MLP neurons of a small language model. Each row is named by its layer, matrix (down: output weights) and neuron, and shows model dimensions 80-175. Each number is 128 + 32 x the weight over its row's rms, rounded and kept within 0 to 255. A neuron's up and down rows have the sign that makes its largest values positive.
A block is one neuron, or neurons of one layer that tend to fire together. Before each block is what it responds to, as a language model described it from the Wikipedia text at the highest values.

Head noun before "of". Head nouns right after an article or adjective that expect a following "of" phrase, such as area, variety, number, elevation, altitude.
L14.down64 [124 132 191 101 137  97  96 107  95  88 102  87  83 116 126 160  80 144 147 167 140 112 120 115 154  90  75  92 130 135 184 125  87  61 120  72 134  93  99 126 137 108 121 101 113 125 105 115 150 108 117  76 119  90 155 116 141 101 141 106 143 186 141 209 135 128  97 130  59  92 188 143 155  89  78 140 129 121 146 169  85 156 124 125 117  93 112 129 113  48 169 137 119 180  94 130]
L14.down176 [150 153 137  95 146 104  74 108 123  82 186 105 143 100  98 130 149 146 138 133 151  66 124 132 155 164  66  98 131 183 153 120  95 120 146  64 160 127 136 204 173  94 161 103 136  93 164 126 116 161 114  83 147 108 167  65 227 143 123 168 107 145 141 186 129 172 114  73 165 160 119 151 126 122 134  96 159 108 108 132  54  97  97  72 119  90 196 118 183 179  90 127 111 127 105 134]
L14.down208 [ 78 105 158 116 123 171 125 135  92 117  43 100  65  88 118 164 140  95 131  91 133 118  96 157 137 134 124 122  97 137 106  93  51 108 121  85 148 134  95 139 140 132 162 121 130 131 138 124 131 162 139 155  94  59 123 129 127  95 144 172 174 126 109  85 135 130  86 150 128 113 152 212 169  50  81 107  45 144 109 168  63 139  82 140 118 142 157  96 152 162 105 166 137  87  97 126]
L14.down211 [115 169  94 135 157 122 107 127 125 172 106 178 196 112 100 159 149 103 147 112 138 142 134 106 144  89 203 116 124 165 142 128 167 120 161 137  67 152 154 144 144 151 129 145  94 108  99 123 163 180 163 114 119 110 131 202  71 137 151 138 133 105 179 121  79 164 129 122 131 112  48  79 149 122 136 157 177 160 125 182 111  96 124 200 114 157  68 142 172 127 107 128 129 108 195 142]
L14.down277 [176 139 172  89 123 115 132 108 127 133  74 130 128 146  96 126 184 145 102 142  84  99 118 129 102 122  50 136 174 128 163  99 129 143 153 117 108 150  59 100 113 127 134 106 110 129 140 116 142 137 150 137 161 176 179 151 108 120 121 105 110 138 133 124 113 121 125 122 132 128 144 109 101  83 100  57 119 111 125 118 120 149 105 170  75  97  99 167  85 119 131  97  66 119 204 149]
L14.down291 [119 173 149  98 149 173 124 105 124 156 118 103 183 138 121 134 122 186  80 148 106 135 133  98 130 128 198  96 148 119 132 160 170 148 139 168  91 131 124  70 133 129 121 120 117 140  82 135 140 127  84 111 122 171 135 103 126 151 148 113 205 181 112 167 160  93 203 107 153 150 153  97 153 166 159 178 130 145 157 125 104 120 130  89  81 164  93 140 109  92 177  78  74 107 163  91]
L14.down344 [133 117 152  94 121  95 167 122 131 132  52  53 165 100 116 102 142 162 107  84 155 138 121  92 103 100 157 101 136 116 109 112 167 126  93 156 141 165  88 115 119 107 198  75  81 164  50  90  98  88 108 172 112 174  84  92  80 102 136 122 103 157 142 130 119 124 147 151 124  86 176 116 110 117 111 182 118 150 152 158 203 140  96 218 117 108 109 101 154  83  98 107 117 111 155 102]
L14.down439 [ 96 125 112 139 109 120 122 190  86 160 130 115 134  80 144 114 147 156 135 172 153 114 164 113 113  94 146 140 125  85  97 139  70 141  83  87  72 129  87  91 136 172 124 141  86 151 112  79 104 167 149 120 126 114 154 126  84  99 167 121  71 170 149 168 113 146 202 112 152 151 128 109 125 115 154 103 189 164 175 144 173 139  85 163 124  82 140 117 199  75 141 100 138 129 125 108]

Word-initial verb fragments. First piece of a word split into subword tokens, mostly "w", often a verb after was/were/to, e.g. w-ounded, w-earing, fin-ishing.
L14.down42 [108  83 165 133  78 191 132  86 114 126  79 122 140 129 111 120 127 134 166 116 130  94 123  94 142 110 104 163 216 175 154  71  52  97 131 160 130 144  99 172 152  51 150 154 137  67 200 130 102 136 111 126 167  17 126 119 116 129 128 210  75 132 114 141 126 117 130  90 125 131 133 165 150 132 104 163 163 121 165  87 156 147 121  88  96  81 127 128 138 126 136 100 178 145 141 171]
L14.down57 [156 145 135 108 166 115  82 120 118 112 126  82 175  91 135 104 182 151 134 154 121 112  72 180 137 117  78 110 108 185 141 110 121  96 191 115 145  80 162 153 107 168  54 111 107 159  98 115 130 122 183 116 195  77 122 218 157 152  85 125 202 141 116 116 106 115 153 116 165 128  94 189 119 159 120  81 153  94 164 108  64 106 176 164  96 139 113 153  61 166 103 169  79 111 109 138]
L14.down82 [154 128 180 135 128 146 173 105 129 124  86  57 144 172 121  91 100 170 176 121 160 124 105 144 129 135 107 119  98 150 154  86 149 139 134 124 134  84 131 175 158 105 192 144 117 116  91 113  72 118 118 143 141 136 185 140 147 142  76 150 146 104 170  75 113 121  98 104 142 138 164 118 135 174 115 131 126 161 140 141  85 108 198 158 145 153 100 143  96  99 185  83  98 144 149 109]
L14.down91 [181 108 154 142 139 139 105 195 125 195 132  82 119 177 140 144 136 141  90 132 111 119 163  62 129 153 183 132 146 119 116 141  74  75 109 122 158 122 171 153 143 135 141  81 144 166 143 126 153  45 143  89 115 120 134  79 162 157 137 116  96  68 189 141 133 123 130 113 158 125 141 143 118  92 177 120 136 118 137  89 108 110 147 125 121 155 185 131 102  45 126 162  76 147  74 126]
L14.down256 [153 144  95 126 127 103  95 133 131 164 143 100 130 182 100 145 126 160 153 150  70 140 153 157  98 182 122 125 130 141 156 142 150 122 103 134 133  17 152 131 162 113 139 123 145  64 125 103 159 130 153 110 109 181 107 139  99 125 136 138  69 140 194  74  46 157  99 115 129 126  73  97 142 201  75 131 143 128 145 180 168 195 183 110 151  90 168 123 165  73 190 128 124 134 106 136]
L14.down269 [145 144 156  69 125 118 130 178 163 202 127  72 167 131  89 123 201 125 115 123 145 134 139 139 118 140  58 123 162 149 129 107 103 105 132 165 162  93 113 149 153 137 130 104 150 113 152 115 120 128  88 151 158 118  86 136 130 135 103 187 100 157 132 142 202 183 126 159 147 161 133 126 121 128 185 155 141 174 185  68 153 181 110 128 113 109 134 100 193 131 125  70 127 131  77 111]
L14.down443 [ 88 150 138 127 116 132 208 136 140 118 106 120 115 127 179  95 144 144 103 178 139  94 113  90 139 117 163 143  96 119 159  89  89  67 141 121 116 137 135 126  87 179 112 119 105 108 151  87  70 165 124  98  78 119  93 134  69 178  81 179 202 166 171 123 141 116  90 133  77 114 109 128 158 164  63  77 173 115 146 149 145 106 117  82 106 143 180  90  90 100 138 113 165 134 123  70]
L14.down455 [107  80  96 128 157 188 123 109 143 135 159 131 139 140 126 163 143 137  98 150 168  93 145 114 172  26 255  91 186 145 129 182 100 127 103  92 167 115 181 128 120  79 134 186 141 100 142 200 136 116  75 126 118 122  80 104 160 170 146 193 105 142 125 100 166 130 158 136 133 133 149  96 157 119 152 145 149 181 146 125  98  61 146  82 180 120 142  69 119  86  83 159 141 138 129  95]

Infobox field line breaks. Line breaks ending one dash-prefixed infobox field before the next, e.g. after time zone, release date or birth details; weaker on some mid-word pieces.
L13.down137 [151 126  33 123 139 179 125 108 125  82 114  99 110 147 125 144 169 144 106 167 128 154 170  75  79  95 105 158 105 168 155  97 156  84 115 179  97 153  66 110  67 103 108 126 168 153  97  59  91 107 163 104 127 115 154 140  89 132 112  99  98 125 146 148  91 164 163 118 177 169 119 136 159  96 137 142 102 158  97 174 137  68  73 173 126 100 141 101 130 100 129 115 128 180 148 126]
L13.down213 [ 46  97  69 112 121 111 136 176 103 145 166 138  93 153  65 117 100 148 126 129 176 185 114 149 113 129 155  72 152 194 132 122 135 133 116 134 142  97 129  91 141 154 140 163 151 181 132 102 135 130 109 189 150 147 123 151 171 100 141  94 163 154 171 145 102  68 152 117 137 124  98 109 103 117  83 151  93 109 151  94 104  94 120 163  93 122 131 164 144 107 142 118 160  99 110 126]
L13.down297 [ 78 133 165 111 138 173 180 125 105 123 162 162 201 154  73  78 109 111 106 233  78 117 141 107 144 138 118 107  87 144 100 167 153 101 199  79 116 173 142 151 136 103 141 118  99 112  88 111 164 136  76 123  92 124 142 138 112 168 105 123 160 150 185 179 147 160 129 102 161 134 115 195 149 145 150 175  99 112 137 178 149 134 149  94 131 152 142 206 110 164 105 154 163  61  99  76]
L13.down342 [172  82  61 128 129 128 130 121 113 153 157 175 130 123 113  67 136 176 118 125 147 111 108  97 126 112 133 154 198  87 103 117  73 152  80 121 123 119 126 113  89 128 106 108 173 183 104 166  92 120 133 109 136 156 128 121 118  73 109  67  39 137 164  90 175 116 207  57 120 133 119 117 130  28 136 120 116 104 156 104 142  77 111 166 115 156 155 165  98 160 141 166 159 169 129 160]
L13.down472 [100 147 131 153 159  49 145 171 139  94 147 128  85 122 115 123 145 130 137 216 194 116 137 106 129 126  62 131 177 120  87 129 123 116 101 145 137 149 108  91 151 135  96  94 100 185 104 192 117 137 100  97 130 137 119  67  72 118  70 187 102 144 153 178 178 125  89 155 139 127  98 126 140 153 142 148 132 114 138 119  98 108  84  62 114 134 169 139 127  80 159 138 148 153 198 132]
L13.down480 [124 119 155 151 144 134 132 106 153 146 110  74 145 135 172 114 149 147 115  97 102  99 159 137 122 152  20 163  95 141 130  89 119 146 147 136 109 148 163 103 146  94  98 133 138 118 135  69 117 132 123 192 119 101 171 122 123 134 141  73 110  55 135 153 146 171 167 115 114 107 119 143  86 119 147 168 111  71 148 110 129 136  93 150 144 150 165 100 105 128 107 109 114 171 195 102]
L13.down519 [177 156 148 136 168 152 156  85 113 124 128  95 132 157 183 141 139 161 145 198 134 115 145 149 131 132  81 153 104 158 154 149 154 150 176 133 168 108 138 143 100 151 113  87 152 197 155 171 109  75 103  91 131 180 115 118 125 144 120  81  74 126 118 149 157 159 130  64 150 123 133 100 138  72 102 178 114  83 172  92  98 113  53  88 156  69  90 173 175  65 131  82 138 186 209  61]
L13.down529 [162 137 111 154 112  77 100 125 146 135 154 111 128 133 101  94 168  77 113 122 156 124 102 185 125 135  61  36 132 101 138 168 145  79 166  80 167 193 118 162 147 132 132 169 164 134 122  93 139 128 183 133 141 125 166 167 188  92 186  74 154  97  96 146 116 164 151 147 163 174 140 125 134 113 150  96 145 151 121 123 108 113  92  75  91 208 153  95 116 158 105 130 132 107  43 175]

Word-initial consonant fragments. Short first pieces of a word split into subword tokens, mostly w, sp, c, sc, as in w|restling, w|on, sp|ends, c|ooling.
L13.down8 [147 124 135 121 154 192 108 181  99 100 200  76 163 108 136 168 115 124  66 133 160 153  62 131  51 123 194 135  82 125 175 151 144  93 176  80 114 160 156 154 107 101 111 156  64 206 148  94 110 164  85 154 123 107 115  80  82 123 114 179 129 130 144 152 188 175  76 139  76  95 150 152  72 107 142 113 131 184 174  97 120  70 106  75 191 107 104 104 133 131 124  75 113 129 121 148]
L13.down144 [ 93 130 121  90 187 128 111 118 120 135 138 134  96 107 142 141 103 157 101 151 134 103 155  85 159 145 247 165 142 110 140 105 109 147 137 100 151  79  83 106 134 167 192  77 144  79 115  98 114 137 141 180 126 139  63 110 124 129 107 186 110 120 124 152 152 131 132 174 138 164 127  89 143 152 159  72  77 196 146 198 120 122 185 172 147 183 117 137 123 143  91 114 114 152 157 111]
L13.down218 [104 164 124 102 136 116  69  95 141  97 114 120 149  88 155 169 147 112 105 116 120  69 141  92 153 119 163  84 136  35 100 135  39 128  91  92 174 134 117 188 155 100  96 109 107 148 118 199 120  44  37 168 143 102 139  80 173 142 149 151 168 130 103 141 132 166 130 148 160 150  92 120 138  98 142 146 149  96 133 135 138 121 185 128 120 107 129 145 121 119 124 149 133  89 157 169]
L13.down305 [136 138 160 108 120 163 181 170 128 138 162 120 143 165 127 152 119 124 123 180 147 137 116 114 107  99 167 202 186 137 107 152 107 100 113 167  95 127 147 168 114 173 132  88 143 140  89 104  76 106 128 159  69  89  88 122  90 126 137 132 130  95 157 131  71 147 174 136 148 129  65 138 119  88 121  68 146 137 101 168 138 123 162 148 128 125 105 176  57 104 165 173 143  83 105 187]
L13.down307 [129  88 125 100 128 117 177 154 108 195 108 142  82 142 145 163 155  98 121 141 125  80 116  99 147 143 151 108 129  80 153 125  68 129 130 110 176 118 155 143 158 101 109 219 130 159 101  79 166  86 120  89  95 123 117 151  77 156 137 113 157  99 111 145 149  74 111 116 120 106 109  96 141 154 153 185 156  79  47 178 129 141 171 185 113 113 195 135  83 178  98 173 118 134 126 139]
L13.down308 [123 130 185 124 153 133 111 176 124 138 143  59 169  87 149 195  83 146 113 122 121  70 183 105 138  79 180 107  99 163  57 149 157  90 119 124 161  77 186 118 113 154 193 185 141 160 130 128 150 146 107 110  95  93  96  82 109 193  98  95 168 146 156 190 137 173  86 157 123 107 134 185 147 136 123 146 145 115  82 114 134 100 163 153 130 102 151  90 104 138 132 128 121 169 166  63]
L13.down530 [145 135 111 110 156  76 142 173 147 172  88 134 141 123 147 137 148 130 114 140 130 151 212 120 157 168 129 143 115 201  67 133 157 169 158 142 138  79 160 123 156 110 136  82 117 106 129 153 148 147  86 172 146 145 147 136  72 155  75 145 179 174 135 168 162  78  96 129  88 131 122 172 145 119 151 188 117   5 115 101 113 159 122 115 116 134 124  89 104 136 154 112 122 163 145 117]
L13.down566 [154 124 126 144 177  62 136 118  79 128 131 136 111 100 108 172  65  86  92 125 123  92 155 140 120  95 152 116 118  94 126 163 112 138 161 140 140 167 161 133 170 101 114 177  85 152 177  80 112 177  89  80 127 154 127  95 104 121 175 130 155 147 103 229 170  89 128 130 140 101  88 110 105 123 158 131 154 136 188 147 183 121 106 111 216 100 140 163 126 182 112 152 134 134 105 102]

Empty table cells, word-starts. Blank space tokens filling empty cells in pipe-delimited tables (after a |), plus opening fragments of split words such as ab(breviated), dec(ree), In(formation).
L14.down71 [168 188 170 110 160  87 125 149 123 120 130 127  85 147 127 132 127  67  81 151 112 113 170 109 140 114 139 121 116 108 168  97 120 132 137  78 120 164  93 145 115 166 136 200 114 176 155  86 145 133 115 111 125 142 108 110 163 105 135 126 152 126 123  97  95 141 122 105  82 143 128 121 199 153 149 100 109 143 193  96 132 144 118 162  90 103  70 129  99 103 184 187 130 123 124 209]
L14.down96 [163 152 114 166 156 152 143 184 180  98 119 114 137 155  76 107 135 138 164  89 155 103 162 157 103 173 137 146 106 119 116  96 113 158 126  74 132  87 189 130 130 117 148 117 148  78 188 141 107 100 116 181 125  97 166 117 182 140 119 132 151 175 133 107  86 146 101 119 155 127 149 173 102 150 152 182 141 154 117 128 140 116 135 110 131  82 128 122 171 151 113 110 147 126  81 193]
L14.down164 [156 124 162 126 183  81 100 149 168 135  55 105  74  99 161  87 119 137 130  94 137  66  81 192 140 119  74 197  87 142 117 118 112  97 165 128 100  96 117 112  82 102 177 160  82 140 120 122 116 126  63 148 132 194 132 108 125 148 116 126 152 156 162 125 112 170 103  77  57 171 130  92 112 123 190 171 136 103 120 133 159 121 157 146 157  70 167 131 135 159  87 105  80 125 132 170]
L14.down188 [145  85 169 129 114 170  67 140 122 126 141  76 128 126 145  89 199  59 160 165  66 124 161 131 122  80 121 103 111 104 133 116 140 110 158 146  83  76 128  91 117 128 138 159 110  88 109 107 109 168 197 115 101 111  71 143 134 134 132 132 128 119 137 152  77  67 156  87 109 155 144 103 124 158 207 172 135 159 169 127 102 109 116 197 103 121  91 105 171 141 172 156 105 129 181 170]
L14.down202 [103 123 192 116 104 102 158 188 123 145 112 162 137  77 143 109 142 131 125 125 171  80  94 128 115 140 153 109 134 168 103 127 203 156 114 160 149 100 107 106 129 161 114 127 130 137 133 114 136  97 125 152 108 105 102  95  86  71  94 160 151 107 103 105 139 161 130  89 106 103 149 167 204 193 124  93 165  47 100 153 145 153 152 154 179 138 126 156 125 184  77 128 167 147 142 133]
L14.down254 [114 144 133 137 127  94  95 173 192 103 168 166 168  91 171 118 131 120  77  88 221 115 173 143 140 144 108 107 151 122 121 129 176  99  62  78  78 110  98 171 147 125 124 122 112 117 140 144 183 116 110 129 132 128 146 123 149 149 154 129 121 162 137 122  48 186 137 111 163 180 144 116 105 151  99 163 100  85 105 125 134  85 108  60 167 146  85  91 145 151 180 137 148 101  99 150]
L14.down281 [165  75  75 107 121 226 120  62  99  54 108 117 129 101 151 123 136 131 143 157  95 117 157 142  80 106  82 165 158 116 124 125 131 118 192 196 133  98 128 149 167  90  99  72 153 123  83 110 195 102  83 167 144  58 149 152 148 125 122 122 144 124 100 137 167 123 125  77 131 141 122 137 112 121 110 117  98  70 110  88 119  97  97 108 119 140 116 166 122 113 152 189 126 134 144 127]
L14.down431 [190 149 101 178 180 150 140 132  88 133 108 164 131  61 151  93 194  74 122 103  80 171 133 112 134 204 119 194  95 140  76 125 140 129 165 141 148  43 139 132 110  61 127  87  93 127 125 138 124  94 125 119 140  85 138 169  72 184 175 124 121 122 119 131 128 122 154 108 110 192 120 122  73  52 169 166 119 157 121 155 186 144 133 147 173 146 187 172 153  91  87  88 138 125 143  95]

Section and list boundaries. Closing == of wiki section headings and line breaks right before list dashes or table rows, plus some uses of "by" (followed by, spoken by).
L4.down416 [154  95 210 107 194 111 148 138 164 122 115 130  84 153 139 119  55 191 141 141 145 141 101 153 167  87 149 158  92 117 144  82 140 147 197 146  83 226 112  93  84 130 151  95 112 141 139  84 152  82 125 139 126 105 125 142 118 172  75 150 141  55 176 153 111 164 176 104 122 117 163 119 108 156 202 100 111 208 141 132 161 105 191 140 158 160 108 128 128 165  98 121 133 119 103 126]

Paragraph-final period. Sentence-ending periods (sometimes quote or parenthesis) that close a paragraph, right before a blank line or section heading, e.g. "third." before "== Background ==".
L4.down361 [ 81 119 148 165 113  94  96 146 125 114  96 194 120 173 162 161 136  92 173 198 180 126 151 117 123  96  46 100 188  66 105 127  98 158 108 140 133 142 120 115 128 175 185 175 169 202 104 163 130 138  91 162  92  69 143 120 137 166 166  86 160 115 113 102 151 125 145 139  76 140 153 132  78 125 118 170 151 164 133 114 122  88 104 140 158 148  99 132 113 122 106 114 138 107 173 135]

Single-letter pieces W, z, k. Words split so that a lone W, w, z, Z, k or N is its own token, usually word-initial, as in Wollongong, Wangal, Zerodha, Uzbeks.
L4.down6 [109  97 176 127  85  61 139 146 102 166 160 149 162 178  87 117 125 108 144 111 158  51 103 162 135 105 104 120 181 143 122 158  81 122 105 161 103 127 146 102 167  61  98 134 124 134 103 111 135  86 188 126 128 106 165 159 105 127 158 147 132 128 118 143 150 166 121 144 163 130 190 101  66 155 116 143  87 117 123 109 134 158 120 126 111 107  99  59 124 120 145 151 138 118 131 165]

Quantity and membership nouns. Collective or relational nouns right after a or the that usually take an "of" phrase next, such as number, member, group, set, variety.
L13.down172 [109 160  87 144 118 104 123 182  77 180 114  96 127 143  72 152 188 118 137 123 126  78 176 126  78 196  72  92  77 227 107 119 121 115 177 128  85 180 104 125 154 144 110  92  92 181 157 106 124  95 131 138 160 129 140 159 181  61  98 133 142 120 125 136  88  91  66 167 127 104 185 128 117 132 159  78 111 162 153 154 150 165 153 126 159 200 138 158 140 116 163  77 136  84 132 162]
L13.down207 [163 138  63 105 114 125  51 113 137 125 119  94 148 125 131 125 113 104 156 126 173 150 147 178 102  94  26 126  97 136 167 139 140 163 177 155 173  87 110 180 150 133 144 111 121 191 113 121 114 122  82 176 138 172 114 113  54  81  95 110  91 163 156  78 119 163 153 122 111  99 186 138 121  60 139 135  93  68 135 119 197  75 100 128  97 139 106 157  90  88 125 141 123  22 136 117]
L13.down338 [177 145  98 148  92  98 133 105 116  96  86 143 140 148 112 161 145 119 162 155 177 149  65 169 139 111  72  80 162 127 149 142  93 100 121 151 109  82 132 126 112 133 153 130  86 170  78  86 112  91 122  98 105 196  83 155 152 156  79 117 199 122 105 123 112 113  89 118 126 158 151 164 196 126 119 106 106  93 130 205 154 161 129 141 152 129 150 123  90 100 135 162 126 173 141  77]
L13.down360 [ 61 151 138 105 126 140 125 118 100  86 144 175 100  66 117 162 115  55  87 146 148  58 115 115 118 102 127 134 119 104 114  99  67 131  67  64 145 177 123 106  77 142 184 124  83 120 126 178 146 127 132 106 154  86 185 114 127 135 119 113 142 148  69 187 111 178 115 116 110 131 178 183 102 118 142  92 130 120 151 158  99 186  80  76 157  95 155 141 187 111  88 112 112 156 112 167]
L13.down444 [122  90 100 164 140  47 158 129 129  95 117 116 114  91 151 151  80 131  92 123 128 128 157 124 103 135 119 108 104  79 114  62 144 145 152  61 189 126  84 122 140 101 103 132 115 125 133 135 143 111 104 139 153 158 159 150 147 174 177 137 170 157 159 118 106 154 121 129  89 119 180 203 154 137 164  75 122 183  85 130 157 139 153 107 100  70 193 170  79 163 142 133 117 166  76  93]
L13.down481 [147 149  79  80 133 140 105 149 167 196  98 163 139 140 164 176  76 132  87 181 157 126 121  71 113 158 113 167  32 103  92  94 127 119 151  53 188 172 174 163 110 102  81 107 196 125 154 162 181 159 162 126 159 127 173 159 106 112 167  93 120 134 166 144 115  88 100 104  94 139 130 109  96 122 108  95 182 124 160 111  94 131 122 141 170 134 149 108  98  72 172 126 151 190  92  77]
L13.down486 [121 185 113 155 122 148 135 158 133 163 134  79 113 100 147  66  80  93 121 128 143 191 115 119 115 127  70  90  90 102 101 211 115  60 142 139 176 187 127 189 128 153 158 118  89  97 127 116 120 143 159 178 113 156 138 163 104 148 117  67 127 102  72 110 116 153 168 117 110 150 167 113 106  87 151 142 105 132 111 154 157 127 116  54  77 119 179 151 135 185 135 143 161 153 169 138]
L13.down544 [151 127 196 115 173 103 144 165 157 125  97  60 138 109  98  99 115 107  97 139 106  98 112 194  93 156  93 172  63 150  58 112 130  72  89 156 153 144 100  81 137 181 182 107 120  95  81 147 102 160 138  97 124 118 103 140  92 176 154 126 107 156  98 179  95 159 136  62 114 112 164 129 171 126 126 116 110 145 152 147 104 204 125  98 154 145 119 103 147  86  90 152 148 121 152 159]

Templated boilerplate structure. Tokens inside formulaic Wikipedia templates: climate and statistics table cells and pipes, == section-header marks, and census phrasing like "For every 100 females".
L13.down74 [126 111  89 135 104 117 149 130 133 110 129 114  64  92  66 139 155 155 163 116 121 125 140 129 135 145 164  94 156 179 143 183 198 139  57 113 122 125 136 102 118 117 125 100 189 116  86 114 141 128 155 126 200 205 139 141 159 132 134  98  92  90  99 105 127 154 107 135  92 107 119 172 128  93 166 121 193 141 106  95 166 170 112 161 162  69  93 118 121  89 118 141 125  76 117 159]
L13.down223 [ 70 113 117 172 145 174 131 170 202  96 137 120 170 137 170 162 143 116 128  92  65 131 169 111 169 139 102 176 183 175 112 147 119  96 129 131  80 130 107 127  95  77 104 121  69 130 166 141  57 149 138 127  10 134 146 128 127 120 125 158  96  99 139 114 129 131 163 127 115 116 115 143 189 116 127 197  81 193  92 112  83  49 188 189 144  59 108 137  91  77 168 125 130 134 112 149]
L13.down238 [ 91 146  87 136 130  92  63 175 151 108 122 124 125 125 154 141  58 136 143 144 168 173 127 142 167  77  50 121 130 193  68 118 154 140 159  91 105  76 103 114  78 120 115 128 151 108 169  98 228  96  95 125 161 150 204  97 119 167 121  54 172 158 124  94 136  99 138 108 183 127 184 102  70 148 141 125  91 127 155  82 150 167 158 163  68 162 123 113 135 164 119 172  90 121 141 108]
L13.down334 [134 101  88 135 113 122 148 153 137 174 127 131 125 117 124 100 161 162 129 115 128 118 177  89 170 120 144 177 174 107 119 126 162 100 121 129 125 142 106 136 114 183 133 132 123 142 157 158 177 158 161 112 179 138  83 154 210 121 121 133 100 125 141 114 164 143 158  85 113 139 129 121 158  78 125 150 183 174  89 119 153 156 118  86 157 117 142 160  53 103 177 167 147 166 134 127]
L13.down399 [164 190 146 188 126 136 113 118 184 194 139 113 108 167  93 112  93 129 148 126 181 155 144 130 105 168 127 144 120 178 104 120 160 128 121 166 156 134 148 180 176 153  95 146 128 119 139 138  98 137 136 113 150 114  71 173 159 137 112 175 101 115 140 125 150 103 182 131 136 116 168 159 184  95  98 121  46 121 100 146 173 166 136 139 171 150 102 154  91 173 100 144 158 109 113 115]
L13.down431 [132 161 147 147 116 121 205 158 121 132 183 173  98 107  84 182 168 140 113  81 117 130 160 114 151 195 169 145 159 146  96 185 190 115  98 130 146 116 121  75 125  68  76  87 113  91 112 137 115 127 177  75 113 154 165 162 130 113 120 136 135 115 188 127 116 151 140 122 130 158 137 196 153 128  59  79 119 193  89 135 155 116 104 116 107  80 116 112 119  89 111 106 143 104 118  84]
L13.down497 [128 143 166 140 149  90 141 141 103 116 142 135 117 147 124 115 102 133 182 142 146 100 171  40 132 111 110  93 142 148 197 124 125 128 164 190 132  83 136 148 149  88  97 114 127 204  89 131 127  88  86 123 159 140 153 102 107 153  64 173 110 117 166 148 102 181 163 144 162 136 170 114 132 100 117 145 158  70 172 119 122 213 133 116 143 149 185  86 157 117 140  95 136 186  69 114]
L13.down500 [138 126 127 128 122  91 206  86 138 150  89 128 137 104 152  86 118  64 196  83 114 121 115 167  72 156 128 183  79  70 102 122  53 105 120 162 125 122 149 134 115 141 106 124  80  82  71 163  98 120 123 189 127 160 126  72 124 153  78 160 142 140 167 142 129  94  84 128  97 162 108 153 138 155 100  74 164 146 103 164 146 123 157  62 157 122 125 103 148  88 117 106 120 119 186 137]

Noun phrase head and relative that. The last token of a noun phrase naming an entity (brewery, team, tournament, story, song) or a relative "that" right after such a noun, e.g. "series that aired", "river that flows".
L4.down459 [ 74 152 152 106 188 209 135 115 140 119 129 116 120  99  89 137  90 137  74 154 157 148 113 116 122 165 129 111 108 168 140 136 156  98  96 113 138  98 132  82  73  48  48 156 114 138 113 115 154 159  96 102  74 110  53  75 124 143 105 148 153 153 154 131  72  88 134  93 132 130 116 127 149 132 189  87 153 150 109 148 237 119 133 123 110 144 134 128 150  70 144 159 160 163 158  85]